config = dict(
    d_model=256,
    n_head=12,
    vocab_size=3629,
    norm='rmsnorm',
    norm_place='pre',
    norm_eps=1e-05,
    init_std_qkv=0.0374,
    init_std_up=0.0535,
    optimizer='muon_variant',
    beta1=0.95,
    warmup_steps=200,
    schedule='wsd',
    final_lr_fraction=0.0,
    seq_len=512,
)
MLP neurons of a small language model. Each row is named by its layer, matrix (gate and up: input weights) and neuron, and shows model dimensions 0-255. Each number is 128 + 32 x the weight over its row's rms, rounded and kept within 0 to 255. Numbers have three digits each. A neuron's up and down rows have the sign that makes its largest values positive.
After each neuron's rows, "fires in" lists the words (lower case) most often at its 100 highest values on Wikipedia text that the model never trained on.

L6.gate417:118137099181166075141055121064109106159170107095169132069165155138214104167130095089093183100129128149128147145150191142201145146127111118085071175110050049150129119185106175117124071126130117145135093164134143127198163164163119148105148095149115110097136096083163125121132098115172136066142173140121143159086122136131157123089088103152098173091134128112097108142069165146136089134111114105105165065109084136129072167132135143128091101140155071158094141130161106067188163136159132092119152155136134155154106145192160113131147138124125132123119145125146104076132074134175075116138125153102143146144126063155112128186134130039088121106153149064138184143145135133102157203158132181103201126103133089095121108106113133130143069126138120088078129127130087119141085087106118
L6.up417:115110089145178071148130133106138147161114147188097151117091156139177165111091126151149213158126118172089108146094111116098153154138155130152060163157093153178107153178120079139102123131156027129169122112131156109124102140099101162156146081115162128128126149186166124106088105090114147142147165127155101173106101139129113183078140133163139076108099155100172150113155123128192168110111145176122155070135092067104126142163159092111058136104186168125103134120196134148135144046178105062116147176135164182073107098156174126091135135133128132139178085069119098030100092172103094100153088170157154116114148094144159108135116130125023096118098081111125122134179141151130127139070092187094115140150068092139100113128117115109121106095120169108120111166115134162109126114114121
fires in: "on"

L2.gate18:084141097136115141125086165103103167106098165143068063107143162033134153143165111150132089135156097179103179124082141156173125138162149178127131127122174103179112103091136078163117120145142128170061132096165168106116083152090148117118114128145133126082093197163156134144085085055124139148055137197147144159152084118162128159115099075136146097097159149103142148124104121170165126129090093104165125113103157095121133135169124202113192122187095075117145122061139096114137116129083088143210144133134058102116162172094165142079098152130095145104137115139173170133139139128091175129207154135124119106118158065144111040141174140170130101135103098121120135076142144121136109182133125113143129121126125085105151211056114140128113078109106152092130147149156113109131148173139065
L2.up18:144151081082107080101107111102155174107103172158106112116101068135089178119157137108145120112131095129152170178148084119110122120174142163124171140140118140188080105109122096103133100077157152161167114085214098119120113143139082102173112137108089114173130109143157102149157097148071100122181222158172159129194137177186072157141095146128100113131126150082141151128090171137134117110136116086129148138100091144148115148132068149165077104147084123134098160136183061126128112086128116102137139120158089179167139119097140181130117148168053109180093203147175116121159125193119180111149209122110093107127108150178126142141155110110180117112099101082119174227156113159108110140152093159120175092157159157099104157088122173140147118123118067098085128165146157168083156124120096
fires in: "that", "which"

L4.gate660:088116077144152155111148127124127126113167142142136141094137169139093162120080100183109138104124137203147107131145200106143119180157071082178129163149122164157086159107068125150132112108128091161133125104156191135130165136117136146173117125142130092109114079134157104056190194174162157113160165159146097106079129150079162142123118118120157108135142184144119123154124114112130132171121107152203117139223133127129173110158135121121118168160131177114102149099112111116147132067185146012116187181177079097053118166132117134134157070169163154115098162212139132112114105095161086153113121080107106122089121156131125119145132134079087088064159156071140123134078158159068164107137167153102095113132096051144124148197111133129127125141175133132117078117098149145149111091138095
L4.up660:100113095182121106124114142089111119120126149114105117122146152117181092135123122133067147096212126148193100149100145175149146143161103171170141117134093143153109150105076116102158110109182106152183165093158126131170121181093151112161090124126106129133070106158142176125127139126135091055154149120149083199117189093230138173125079119141039083128108147130108120117131139154115075108135097130128093134197117151097124142180197137139102099111097127140109135108081141164166084123156104084161144111151143135101153193113143153106097075137130113181184108170122068091094161117108076070102084095091128106097123157131123150176134059076132128089134138114101054146172123147098152142154089156117134130172121107149076163128118115159185114166179146075169132125102103176153138066191115
fires in: "on"

L6.gate111:110156135148146168115104155134132076146065126101128158095116186101172160134173098131178086074131121171140081173057155160164140136080179131118178057107092142089112168141171097158149078085147083115107096064197132120101152142104130095133097137124144139129109110130129153155131061157137128211110094089143151133084137129189159110102110151173079178162142180089132111136079100171120119108068122133119123162109101141114126099092142114103148119145156108141085134145105143110154193184134118121132099206121196118150103197188089143100136098061147110087123154143161125114099054154155154111138083105149108144142147147067163120118131176091125149164094143126090135127125114037124099134195115099116164098113072150137152166122114064140134163176168110162113174122182144098131117119089107
L6.up111:120112091104101140160202158165127110171070150103142138148126081139125115129108178176175100084181118117085119202163107151104128147151157125134139098181103071169149170149140151183121162082154068125083152068137097135116144088118120145109099052071123153164073149068148137136084144155104125154118104131146108121094113176135165130190101121100097114128158170117110165118113151172198174142117138100088185134102140133151130221113141128068074123123116096134113180158066134113111142136084140078123150140050152104157138120108143169141127116098137129122161147166150125127132166201141116164113148129116088142104167105135156107163177177090145169126164154137173154091026134145188122092154104182076135070121149147092135166135143136104109153106178119154101162147108087097077143097177098
fires in: "from", "in", "at", "to", "of"

L6.gate677:112107092142155125111128080144161152124168129125158059118148124127125096139101166085141129085109130083111150114096104129123134055117039147141125144147123113104143155147143119135093153134187142072166141116170090191185082129072087128119074107139125090084107096044127155089183085157163133110133124084116135129070116114162128138151095160127136134135190147115135124127186110139142114117170147146111162171125091089158137117077098173122123123163090085070172133132144142125158155108147113156076116117146113154140115111155104125119067124141136062142176053108162185076117089150134155095101152180109083119089163103089105107089147145120137063122121149106077103118192124031156144118095141145039153098116113122123131086071124214102148082153159149092116102097121172101101081045137114
L6.up677:154147094125109126129078116152170175167144164075138104104114163161136190110099131135142121128108072105072120180195101086098129126131056174119113155122143161209132074146115135118190139161152135098166147085144164134127142103112123090127121126178096122113109125074139050051157079075110115137099189125149102140139069091120095150167115090127146079133149174091159105171141095112125095128161121082119135107154106131144133167082163122105200111156083112078147102096106145118095067117159062101090194171136081091132093158114173162106139074147107113165085085165193152138144165150151155077163084129096127082149089137148140079066103142057101093170154099123149091129145153131109080139064144141086160110128152090121125149141180154118109132158085167146157143129149161144123105144134181
fires in: "became", "an", "made", "was", "gained"

L9.gate523:100118127099124100100118137094126145139137076111152060137142162106128149137055141189183101150113176126139119063135127123213118143120155082089150170139135122181125138085121182146114086088106082155151114107147081098155141133181139152108111136123158159149132158103079182089155114119133044152087130101115118126193129099112183038059132096143159172113127172105204136142133225118077080101126170118124124149204115140084166115126172152151095092144114108161138102144078130138149108152131164139162098167095164141170087065152130171112128151145140127178200139150116115134139118118119126154136085081163155160096134148161094154171167044156140150079112139051078147118165138086107115159151135115125083092161121170139116144131066088132098116176162124143131120142131145107086108109130093
L9.up523:169057153141068169142149241166110144146092144069140138129134094166146137115112140117124137113218129090173208130168121179031189081145167103116159116173114172178095148125204144082116142120110147169077137155121103126102179107124153101191121068109126110139129167098138113114136166178118128096118123125153118109063176191159152119151138121129118129159133134165131109127144132116175147139136117086107126088139105136113069104128104092116133101121126073180154143056132168169186144117129096141132132101102160087106101120130172193077122173141136111140113182083083163131143119108178107137077065156090127088126116167162104112148108144154125109171093075163129121126125122141124107122096115080122139128157130128142210143126171105166149082154130154113120186091160151174146136068118091
fires in: "in", "of"

L6.gate414:177153120092149140148144157102126167124132140125144158128114111145113173160085120134150110158147116083134135144183154094113077127143156145155108138141124113164156122062071182152186135121119089132207087144168103116148078155114174156168108098167114089109123115121147097117076124066126160120153092143113155187133152111101136108079088138103150186107102067121086088111056158184065104127086156109096143136094107134202125187113097132117190099080140155118199137158182161146143086106125079080117108141138116141102089122150112122167109172101118105072096178131146104118106182146105136105106135172108105140177132134103123128128114091217138179118075141087135097057233095080099183142139142124077128155142105124107083152103110118117113062162147142092158106112074187151130145136098176
L6.up414:183076144100135134136143074118145133126099124131090149075131115170105131129121146126127088139093148135057149085085165153147144116103142097130066134114159138212130140129115120103102096161120163127114130128109166140216153137161139118091065123163171130158129098086119058148114117108126131039067118130110059103134133172191133080137168075089145133133105102123165120076132105181139126104189092167146032164090120165093148149139134100140146143094116089168159062136120094084098129098115133114158094080113061127135193083104111145104184109161125119138093164113179169185155155128093169142098114109139151129154103103117126098127145050090155099154119140172129141150116124150133100178100185141082090146081111118122099123093097114039118160118188142123082154124163196160173159105129135
fires in: "these", "however", "that", "same", "those", "following"

L7.gate393:114140094189159063119130143128176122157086130145101100130117139115104091171095112141130055111182153064132138206140125080189104178106116150086147127117111121074136142191142132125062120148157113153143081144135104150114168109122163053119098131185143075104189104132107094156105075148141124118145146120168090156144120037145101032075183135127123140156091082136137085133130095170160100134109121195161154142111081118169100191172145118084163161177117143103099172133131115116168102155141082106110113155126121185100120118153169116149163096191129156143131146127117142117090176110101187115144146112125088109129084108156147130056154108160098155181174097096122167119152129149149166142119155101142087141159117118093143148139124098096088107164055138157154102087180050101100139152121087
L7.up393:177131082166132077076099121095127152136150170107190158157150110151191141146114188145145125119132131112115128145115110127138156187168148097120131166144126107196136184078107122112150096072192144157156144091154105149181110165147137105047134135093106153133124100150082129131094086138187155071105134143118178164104037127137069136140152114115091109093130064135165057147128225151120202111136141092133131141131139152135090136082103149059147147053123047121108166180092106104110108105151102093121160100139113118097117155147145136109125143182116169155114080099151139097169117146171134134107172147175124114157072113137196156134183174108175177193108128104107095125153142110155060146137097144132153145075123111123104159119124119150119147134078075118106114128135179110211121142132125
fires in: "that", "which", "led", "as"

L7.gate266:090121149136140093145083122154182169155125123167176139098164118096175116098109093103124095111166082088133153085164121187132130134109170109113137110097097117135193125181203119105150125119141130103135063124110069132077048127211137114095115138177138070169136122067144093181066140103200134145141217141128087129162123108117171094103152142166084137159078226116104122151135153127073151142103156182165161101140078090133086173118147168124156073145119166096082131140118144156107135148122122169152092134102122105119071097100109082108171090202135163117147167122097145086181128157091087147110186122190109126125112137176115107117168157093118102182107125151114115157128165095121145163128129129143105142070125168126123175099139186160094099108163134078102139093121135149127133147076129
L7.up266:137088120162103176183143093098151105182100087089159119165162113145142131132112100144125122094106083123074086139157109142156158102148198112129177111136088107088146124176147108109135134159146161105081107077075119144188179196147116176169105141142185135125147131104184095178133164128172138152126121113084096155143109144207127115090188152098157052117096129118089153106132098133126100073112224074117112126126139116140093150142093151174090122139173155098120151134136107143204124104111162123157122122122199170135107100131155107062176134120047116089162125105129144092134145142148177174156112141139117147056167193153163141152081135090173137144082113171093133127175060050104176156172094159089099125091145139141092168127121134163107149123079097110157129150154154102101141092144130
fires in: "to", "in", "at", "the"

L2.gate63:152045123099166150201151109165118109140086106120087121154118115153168093083209137144139066152119107131108130078102076087117083104134084124142155165137170119109148151127092074088105112143190080184120101131189133165081090142085143086133080124128114161102132146163181160111142043097131201153129082130163085092076087156118103118123197063116097145195153131119169140150134130139082146113166155130152125203148140089089152122167078164144121170062139100158180094139183132124184124111071158123204099142198080163101132111141128140132160129129118092122141107151152095145119102115088153100141161099124096162089120170129080145120122122102130114125128096064161147112139110127183129152132173105139106184129134071144090155120076109107106104191148120131126064132117118149119137151118135
L2.up63:074164129140062128098133046086119089105111200129115128110132180115116093145087120148139105179086188138145124124130121145106159122102132118077073128093098162183124107162167134217076068162133122138111098101177091106126091164088146135148154176122128063106140186148166108110081101121043135080162163138105146220147095142094106162087185121111108103080172095125116132136116127118183096095185174187181130164091140074132151153139117162133137128115186114125093083094148124132150063084163105144124140113080109079137139173144097099083116142128097147109130194165112152173115179108138170188124160154107114100106145116097153082127168075128104097070141167107071117093146096098167135123067124132121117112130090082096136111117123151154117130119170148102116142178146118116118136082109137
fires in: "the", "that", "s", "his", "its", "original"

L6.gate26:155087078123104130154099108121128158079150157138138112105127146132141165148171059072138096072128123107113154126123104109163150127108133098110174145120146144112129082146100143129146161231154142058172113146121150119160110132157191110039141166159162079125168115131148165158100134120114098043165182107133190112153189121122147086155130138170105097167090131137086165138102058109060062107179132160168113138109105110136120149136117131074121122127140136168069147120126139141106146098132158138110117105095177132111107136115134112163169094191128165089132151180097115095169136089161087102126098162160149060136191120134133076112133093211113190156156158121151180075085192106120174154141199130117067128135183132075193171081138152128136153155108117138125135183103128130146108127117145
L6.up26:159122079073121086169101100174130146124144049125123113106055144179114156095122150147136148111116129063082171044103093129117048200126128140114103132084136109154129091140127117119154158141166145168129086110126113149105133131118178170094096077127110113138138062094149089117136151140104124156148125135082138166183156112126159113105094136146121103140134170114104142152106050176069162168115110084101121128159174101120150160065134089136145135103097147171149139138137152039135062127108100135155136100126121083187069058158129163130186143149066103173207152137130134079184130089196138105111140180130120129124140133099122116128105157113085220150103101103146112077170125082200125173132125134120127174142111166164155161135086140105160153144086078116132140112134159127146127188122104
fires in: "are", "of", "these", "were", "most", "both"

L2.gate433:125150066103196111175111115098161198124085090106142154118142115179121140099147119105162093168082147152112162162161160151114155161097173118086103111110126168136178114125109131122118045121158134178145103077160120167142145077189106154126133093124133082119119153161116147209146135116136128155154134094101058153103095184135067126152152110107139101079177098093185078113193131109141079062139179093180046129078132079139100134155170135134091144144125080144149126119113120158119083161120127153104116154139132080146101164056128173149104165084090124101097145164158075141106177073095220103116172108112126120124148146123131149139090147134169116132137085064136096096117075105140136130052170106171130106163114118097166072105130163168114121167092106139200096107137130136133131121112122
L2.up433:164175074105147179138157134123153091163113070121127108110174125131129124168192146169139142117110078144079143180097165205129131197166129157163082115106194126193095165167057199096132116141098140142144142130129073160111169108190156173139122195124158139167145096121137106142115138103112169148118128155097139147138136045118136170216138107154101088086165181089123075164112187118107115122120103144055162117128100110139103082092138145139122179132084153114104084136151117118110146096110144092081101103148134112129094147154123143111140133092105138110137151147181103089063093128096171137158214196136067208183107169124153066134104132117132134167136117067107168142048128132113116111123133126160168090110163132103144122124117145121146140138103077127150119103151094149116110108122075
fires in: "that", "may", "can", "should", "do", "would"

L3.gate623:068108087109147126158127122038149097112110077164131167117091142094135118135108124138203163110087121164130147148148197130113120153125153137144215203109143164164122102127125092158107098141163115094105076125156133128162117138163126120070102108145144108081099094177118145110104112124131151115102115134145181150160177145176153113119194114115133106127076122131119132135117182118089126149115173155174159126122198110165165100156097157188247080130119083145120113115085163148118196083093092099092167110155095139114118157126097085120185128110170143109199114154090146110089132141115116099122170114107170159183152138092114119099151082133126108098111173096077144161164146183079079129084143123066081128179143079177088166135127146150120090129139147159139160162119183134213150157131103
L3.up623:164124089090139140176110144081107148127128119133140112118131097104171097146087144131185159099135120145021137107190135140118111165147064160162134128158128136101152129144128191153144179154125147171181129174172061157158067144128121111074125066129084143124157112110126100114155081124123131168078110111117143173103106072145131104105127134081133211128044115168136114103085110130134107102100155151115153082131138094140193110150172113172113171108089160109110162161167107128149125115086186168151144154206168222127123100157107105117120124118163146137105147093140099144146153148066058177160090118106115058155147140135131186132109137158089136094162163148116121093153088071152136122158167173108118126138144200164101161108171124115113085112095117164167180128205090071139125093128118
fires in: "0"

L2.gate373:188123173081140115158169116102104131130098123167133134104144139123064146109157125142115106169100112117119144114097169115140092152118172086121066191164095111192144136169091116154218149080104186183149136156137184170156120201078142106155161198149097195191149137140197155077164116209056142126117172125084141181084164140155116141128104087119205123077127132136136092144191099083133122154120091152174145110098139126145055097112133120145064107107141108149135103122084118142166118135151074145110107198160161159072134138186149141147132185135102086114121114091113125113147142127098133135116187124159110147099146124106197114165118126089146184085120086149118140101109154113108125098113127088158126134163109101146168126161121152129130169123177124148132039129153142125144135066118118
L2.up373:118150159139107146131110138168099134106209100097075097156122107097092129124055114109145120089124159133146133107090134165099195160163072106170123106108135179120112154092117135098077133080147121151158071054163131079133105117152145109150128075117125111193142087107145118138109139046180132091101130174142160128141102162133206114126092133140132157123095143103097168101108159066100166163196164015111144142085114094127141130109152117082118177148099156174118141133105105155137129158119116170082088092081151100136164115150140101112108099178113137125183066172130123134143147128190104081124146144141175169161164209119105103115163107143128113111145131132200089194093128119122116108180138131131164169155110135168170141196090177130196137128179117117150126135150204110156145135080123
fires in: "who", "despite", "though", "resulting", "however"

L3.gate467:102144135142145177139112149114121131133104117163161168131148122209103140164189127158146097153116141091081136140122103125109141098175156107157160110102090121076195130102120092064066115137181127077166111088153071195158134102083152122104093140132147088157151160157084165153138136131151086043085087143148127119133143144113117081098129125154148074138123147071091187031122097157102134160129107170123171124095165127154117170167168136119101121143156100201149170092197102168126102125070099185109146134072143118113112094085146098181162073084101112107160088143141105144189091095179111126065170183153139112155078113144102118097133116124150084172129151176109194094119153161085176154095118138149154121069109124089136101105102098110144123143212135140142096142139121160133118141148094
L3.up467:211140131138111123129126136106146110120132104134082142143192126162072152190146117114132124147106144156133183111129117136130142147108122148104065139150096133129059069134156160144180112148113113057090124098110134122109077139122154125166114125126143114158141144139097095174133117127133170080126103097144154146042058159154121081079108073130092118098125167101138088150136153162129144016163070148137164113125104139071171161164170133144143167088129118105134139104109158134141074115105097133140159094114055133148116146169111129128137098137061065142143146162065140144156114155101138101038123128135099120127116178159073094143087136115145170126115148172153192131091143047090111117185132087055067146147208165170110167139164096174100150129064134103146122156115088106145095158095091
fires in: "of", "most", "more"

L7.gate271:209098190090174106134103105112121134066124198146170114072101092097116159093072111152141127127100154134094119116176171131143154183153118188132142113072172136156080151157154103163151164206095136124106110108118179101075100146114147136177135124169135111134138133159118113146061170128142094079213102167107165121142154133096133075118106148184085152114040098098181095070126162163081130129110126118082123115146124105113114142144107121074200120143155110081143148104109146146158144112121129134189126039158121110131161132119118122156171106081168118161115165118148129096136157114105102108086123152072127142158127106087104127102118125087076154109130122123078063147162097077134116178139089099129109160120155172137112099132101154126180106098083137047091085070124082101151157136088174
L7.up271:171145121100164132137156184176106090117107128105138109118082146147128188073110172164155119073096117153123160123127144090138097146102098115112128140057091152141148072067095083126190170127135149188164140139107085192197133151138153123177148102083164200139148105128155090103152121176154095050102106139147080145168124082105175130116140084111116162145108047133127089128107118121146092071112161123092119123059127112090127169135153096136161114144181085166119116087137120092091112163091109191150127079130116132136170129141087129203104135061189139069117143144118115112136189130113079106097142197121067128109123152111169078105060155162138105153122130127141143083149179084072144124110172140129168137143151105142141130135097137029123159163110135086110120089118112083164128097127128
fires in: "this", "the", "these", "that", "both"

L3.gate244:204160151118165173160119115140103168082123089085179101099116116126184112075154135134139112200111140113110061128117108125139170141111146106065088110157156163129100104108103147129104139146131187060101104160124148155152147129141134120184146174088087184165090079181067156099162130115085171112121078126188143142126166134148169107164175102116169137151059112121125096134197153164119152141122130115148087089114134116139091105091111112048138116137123134188129095091119099054122067126134136164140132154076161133109141088124102127125076126099137130095111186145199126156112119146171142165155168102117120199144155171189116109176145108073084112168102124172119160157089067084130104174109152158094160146132097112161122135112103139093121084153154148180152148154194161064096166172138111
L3.up244:165137169183148112129098125175148121131141133146133127124161170133092130082088171102153164197072150168139126201158152161139151107189140114101129130110144125136144126151105160181142144081100200152198116113156163090128126116145145134160151138114083129148109172088125144082177127158105120099139149132104075113108123106147145074207065117149123089171135144173138100104139117116112089080110102087131128108088118177153144134027072095125132098111107113127116105135061135076120143190123131147117192141152184111097168116201160105094174170143118168205097171179106120154131110145140104132104150133057107133169132159107098136150099113112110087180150137161135148169064125148087156125137161184120078134118123093135148135097076115133186073143171157184134149148172099091203191095144133
fires in: "but", "although", "though", "however"

L4.gate435:070201142088131168140086128104131120139142193167113099113106126124159125064099088155159142124108126075110158158125157178148126063099143094065210127129095107106107175221168136096143062154126097146096151140153113129201158156165159136107124147180091056114116120104141185064159165124154110085114155125165114149111160118159116110090138136168188152121112138142113125180163134155117134128202106157109093201141189106159152134178129172106151163124139138135102152168127130094207161156096129126153161076166141129084123077135152168170142161141096140081141098133125135144098149119151160050078115134165133107156096147156150190183118096131055110144137139139096121142177151120097161117115119150108106128086125128139145147157068193091130089098112154127080125165119056137139136110095112
L4.up435:124183160119083150147133107072147161086138109108158084087169136102138139087089169129115110177140083121117156121097113143119133136089113113110122099120106150168120145132089131104147128109132105167130167092138074136135116150199096095149091086192113099127206132113138130225133131066160123093134066136077136155166064129161079186095124134119170146084132160109175149120128100193124084155110083144135129148165109068113113098117147102095059161092110141153146113157179166189123140179083130146140080112136114134156209123126060141091136160115087101084155135078179151166176189132147148164103113084129144154129104105134112162063121091127159113074141180112100133123085137100157115130131159100117137160116133119102101127064193096199149082190152137104151156157135086137112083188153085
fires in: "0", "same", "it", "such", "itself"

L7.gate450:204098062079121112162149181078108150097098123071135126071148138106114144186124142125100084081122129150117106132075139172144099124140138135113170125151075131121112123197202158137138125135176080097076112143139149090115127121166147154122135183082174129189155087140107091140126114120096151088154130148118165144134174127088161071102093122167108115150154118117146102150148120135077142093149152124102104199158136175150086144100165088077100105151109123125121112047130170065220081047117161114147098127114137137112140120126100143156146096173122190127162055135108120104091097165157133044149144142091155064160137102130160051123112105148153162145074107104144145096096116176066185083122093126122173163149151144101165118138136099086125133143102089120111168102108105114112137083085168
L7.up450:130149059106159090167135134134136120099144096122102096154127064104143137130126132149137126117067112163120198135120088101074137126151105123129098118164117123121171055154114128098141120145143130067096165127093127163185132114137188118117157129149143193136164098128128125105146146144139143131097122141096135167177080157124135134163124112111143050185124126097164112106111099115097155147118135128120165163146101146160168097137139083073149111133154169137157114087131144090157188128102090186119211080149066098121191066129083146162136066100112113189138135157120100164217074148182109157179092150123110132158172062122122116132110184148136154195067064110148121177170166139133169165065163108113079189147178174122155131117178061076186103150113134151142118129159121167141141132103095
fires in: "all", "of", "those", "these", "other", "their"

L6.gate514:083119118130152192123156095055139114111124163137152090115149201207109131133154092075148065103133130102118166149136153179093143094169193147087163187098178118145180165157197139157095124133138108149113119113091147069165181112158195130076077144070071174152096116068165147139185136137179119113173086112122138143138080165149133138097129130121106117143114099191104140121148154152146132146129093123170201127107132111092105166080068098084110126154160087168066158102094146115098132086127148119114147143143116159093133100124150149124106126183116167137148126094151115154202120191116134132179125094145079112132175133170107124196127113078144161123134127081098092128123149148127098156073171121071048098119161134088074137147081132153117125147076127163105124135114152134115164189137127
L6.up514:115113156155094141169125130103101094153137074135106161103153183169134141082128131077097108165175072096143182093164170162157073107161106128150146053071158111131092155169163132105140102142094098099126092102159130128171146148128131150131120112101089175150140072101150123155181099185163143139190099133096118142121105161108110125060105121118130147130103099144129188051164136126112115147117134159110160144152134121157107133149091093139152105088165089111101148183152164089164131076088127078147146068107193118105126147100133059107112116120080113163163155063184124161185099098104063108135135096175129102138217123150159165157178103107129223132093086140112094131143132158163078196081136135102095124178143147093124125083128122143080122118126111147116166116136147128121171231138096
fires in: "of", "are", "at", "owned", "in", "to"

L7.gate36:140131118154110092197123110156108134130136113084157090119175124070105090134139176127204101118100120134113163055167189169084147135081127130103084104111132145087119132170133182152119094082136125131199122123137118068081115107128190160171141136115194119146125122120084182099141105079128132151126126094147109188128119128132108109119117125120135161182136156126125090160074148123204109225144143135137145188169099139151201137210124092151121099145138149103169126178152089203073112112105153119094142154145125045067106114148184176175176120142158173083174171130123150144096122091124130180145173160115066125105141077174104147132160123124086121134115142163099106129144108125120127139112199162107206188128126098156142073122144130153109103111090148062149123102132133159106119136141135
L7.up36:159102107083178110088141134129070057141146183134169117111094135094100147166133147138105135185143203145131191075114106125153075117166123122148139155101103129091185150173134153103088128112149180135141082145117092114089093172113117149132084171133104139146094147187154183061135118145111124139108101081161125174129117158067167126109156169143087099144114125114140096116150153105135114131147138169127138162163139084134158093092160043137126115074176055148052143131054145155148141083164139060110172149133104128128025151118104124170162144140122118131166122109109158165143124114096077168182084157140128127145190101142085197104153158172115120141130125164128111128117139110143133138084141112152138187170125057082141099155130212126127123053158131126094147152154195161136142125148154
fires in: "the", "his", "contract"

L4.gate560:145139152120166089115109153158090144121134103167140127093116126087114153092168132072134089111106083124111134168192153156177117129136111089145139178102161190089079137164147146106147113106101090147067096104130061154112132162135119127119151074157087131128148129114132114144128108191147096133138122124138106205095171130169121134162085181111160131113177155128129141153122192167124158094137102098096126136095159151114133139095076142098103136107087165106156099152160162095111101146099119138150109141150137130118057203198139092098206130152088139106100179147158131125199163108120105132130167075145069110159145066105103122157171087139115160237152124145135139149132082113086113103152197057170132146149186172197106113137174150145147072152104083110152081176119111192163110152127060
L4.up560:088126134156145163157115127119082083139100085149152134168106214175128137129187095159120121088162110128160129068110158195120114093181115143121108086092204205107136168094119160130156098094112111130168115147107116174070149136170050101127193142101128128113143085123078158147120107136115176107179097114133091144077136088130168101110104179098055146155124159182113089159144145176160150139097156146069133176162139080156175109099126171131164111086138120129145167195102062126142111133125098145132191072160166127103093107188128115135130155157139170150142125117168124096169155122170085150091099143165102123099113091089075136164066112136136154136151143105132087110123165134070181144088159142066118089137135107094112061116112070095107097136114092141117113179163102121170116098156086
fires in: "of", "join", "at"

L6.gate493:154136107100114090127146110090101116071082133116109159094093153139105130176099116112132074074094218124135164102113125141124171142167094144153158128079115138142123138130133187141099110153126105084084154174156155138122119162156185118181167088111126062195126111176125168147113122155148068142188120182072123158092103116082137084115174101152143102083122104202125115122141173182103082149166078115134046095087118023124142124115089116184139102168145154161122094147147135142154091124081129124140086130147120161150110125103088198139179137149101068091126104165119092118115137117123119114114126132126093132105120122141085170202121120196167104118095135151133128130115108123179134180112198053132150134157079139096132100066104135088113125089104184153145146101157159046112119112169108
L6.up493:179098130068134166145135148108123181122170190137104124096111114147159104118076111122095124171124181094120131150160145147125117115106202112099156189155133136130153189101121060138123040135161170102142059121131083073155120138104111144104057120203086135154164077134146093100109110165104122063157104093177126150142177129075152139110119141098080156125110100060138120109166137097162071187153180152144119176131137092168121146157109142103169196163120055124102138148134165135187075135086126121145079167095089123121116105151070129109103171115123158129149187124149073173143193152097125124115157126062144118071133109130101126153129094100134126148151117092107151096136148106153118163131116127122119155134186122119140118078093065127094145196123122072095086169082182163161124108132167
fires in: "this", "these", "the", "same", "that"

L2.gate385:175146125050111079159110149136106147162109088141103159126141145127128148069194129148135107133170089136153082116148159106135148125124133125062064135151152152107138114102137179158097121092186151108129150133087200124155188167129152107138117135080127135150182135182097124102141131107108117059096130133119146181092114103136152134125128085089062139191082135133124186130126118160147130087131121146105168164110109123162144124223103118115136143115090144107134111144083065168138162091086160103139080125109071098113084103135116208140096153088148123060121058161169094119084136130164086093087179118116122130070153088107126107117139083103098127085161097138137072087166171109131130144100072127121085142171120115134095099053174105155062069154136127182111147119192079175154117141123187
L2.up385:150149096083093081089174170126142154099166050187096123055154093114147138091095116112124125171123119147075148109112096101064120143179098134099064178049151102126125109091130118128172187093187134136148084089120131153090197176137150106111148142097156120143135125126165145156201115160163137163137101110113189096171138158121065160101129143118107117171127108067202146149162125133194152131105187144139181180175151083160149113104110119128117181139098088113163061110110121121112139121119066100144087128141100170114151114129096150088118083156143150057084132117103217081125157125146121184168153129136117099129104105170100109112124058096101105144110149156118149149181113074126082120109156123169127187132167136129145176117101130119153123108112123124140151089182128109153122095064129
fires in: "its", "s", "whose", "their", "his"

L8.gate448:114120081112176102143083150084080089222130149148158163134107078117127143073126110139148126139103107157116127160136095134150115163100195109077126149142102107126128137157106160152143100101138114099121153138084167108093084123159095154189175144140116178143135096126141169075025160123142141111094164123159130134102136142175104096071078195092112100100163157190135106091093155114124133126152133126119153071075144151083110072063176093118180086119120126105123143152087107156071148147143072164117092075159164116109113112179124123111152125183089130164205150176145117129118154128173107169108120149134212165189130179122127087131094200128107080113097050111107164166140152148151129180072129173126095158149114180107100143102174133116169102117154145118093093167112157124101146152107147
L8.up448:113104127123164109097199163180117119160164080087168119181111136112143120097196123158164137115153124105148167106135135132142116095151172116111142131048165122066182176146147092099184093139130144129102175158172117139170142110126103178185161185125131092133097123203122126087083114099109124176102160130139143152112106180186106115090095161140110155192146182135133099143129162150059130082130196125126115130180151120168145100085085126081137147123126122122136160124093088106102165159148133207104153134108161166097159110164138055092150110169193021098158099115160087127174143119063095115098073136121164154081168166134172101159129129172144164140162121160140154133133160085092131111194148117111159132113154117102077110164126073071141102148132156106112110133181137164096113104140143
fires in: "of", "at", "during", "the", "following", "was"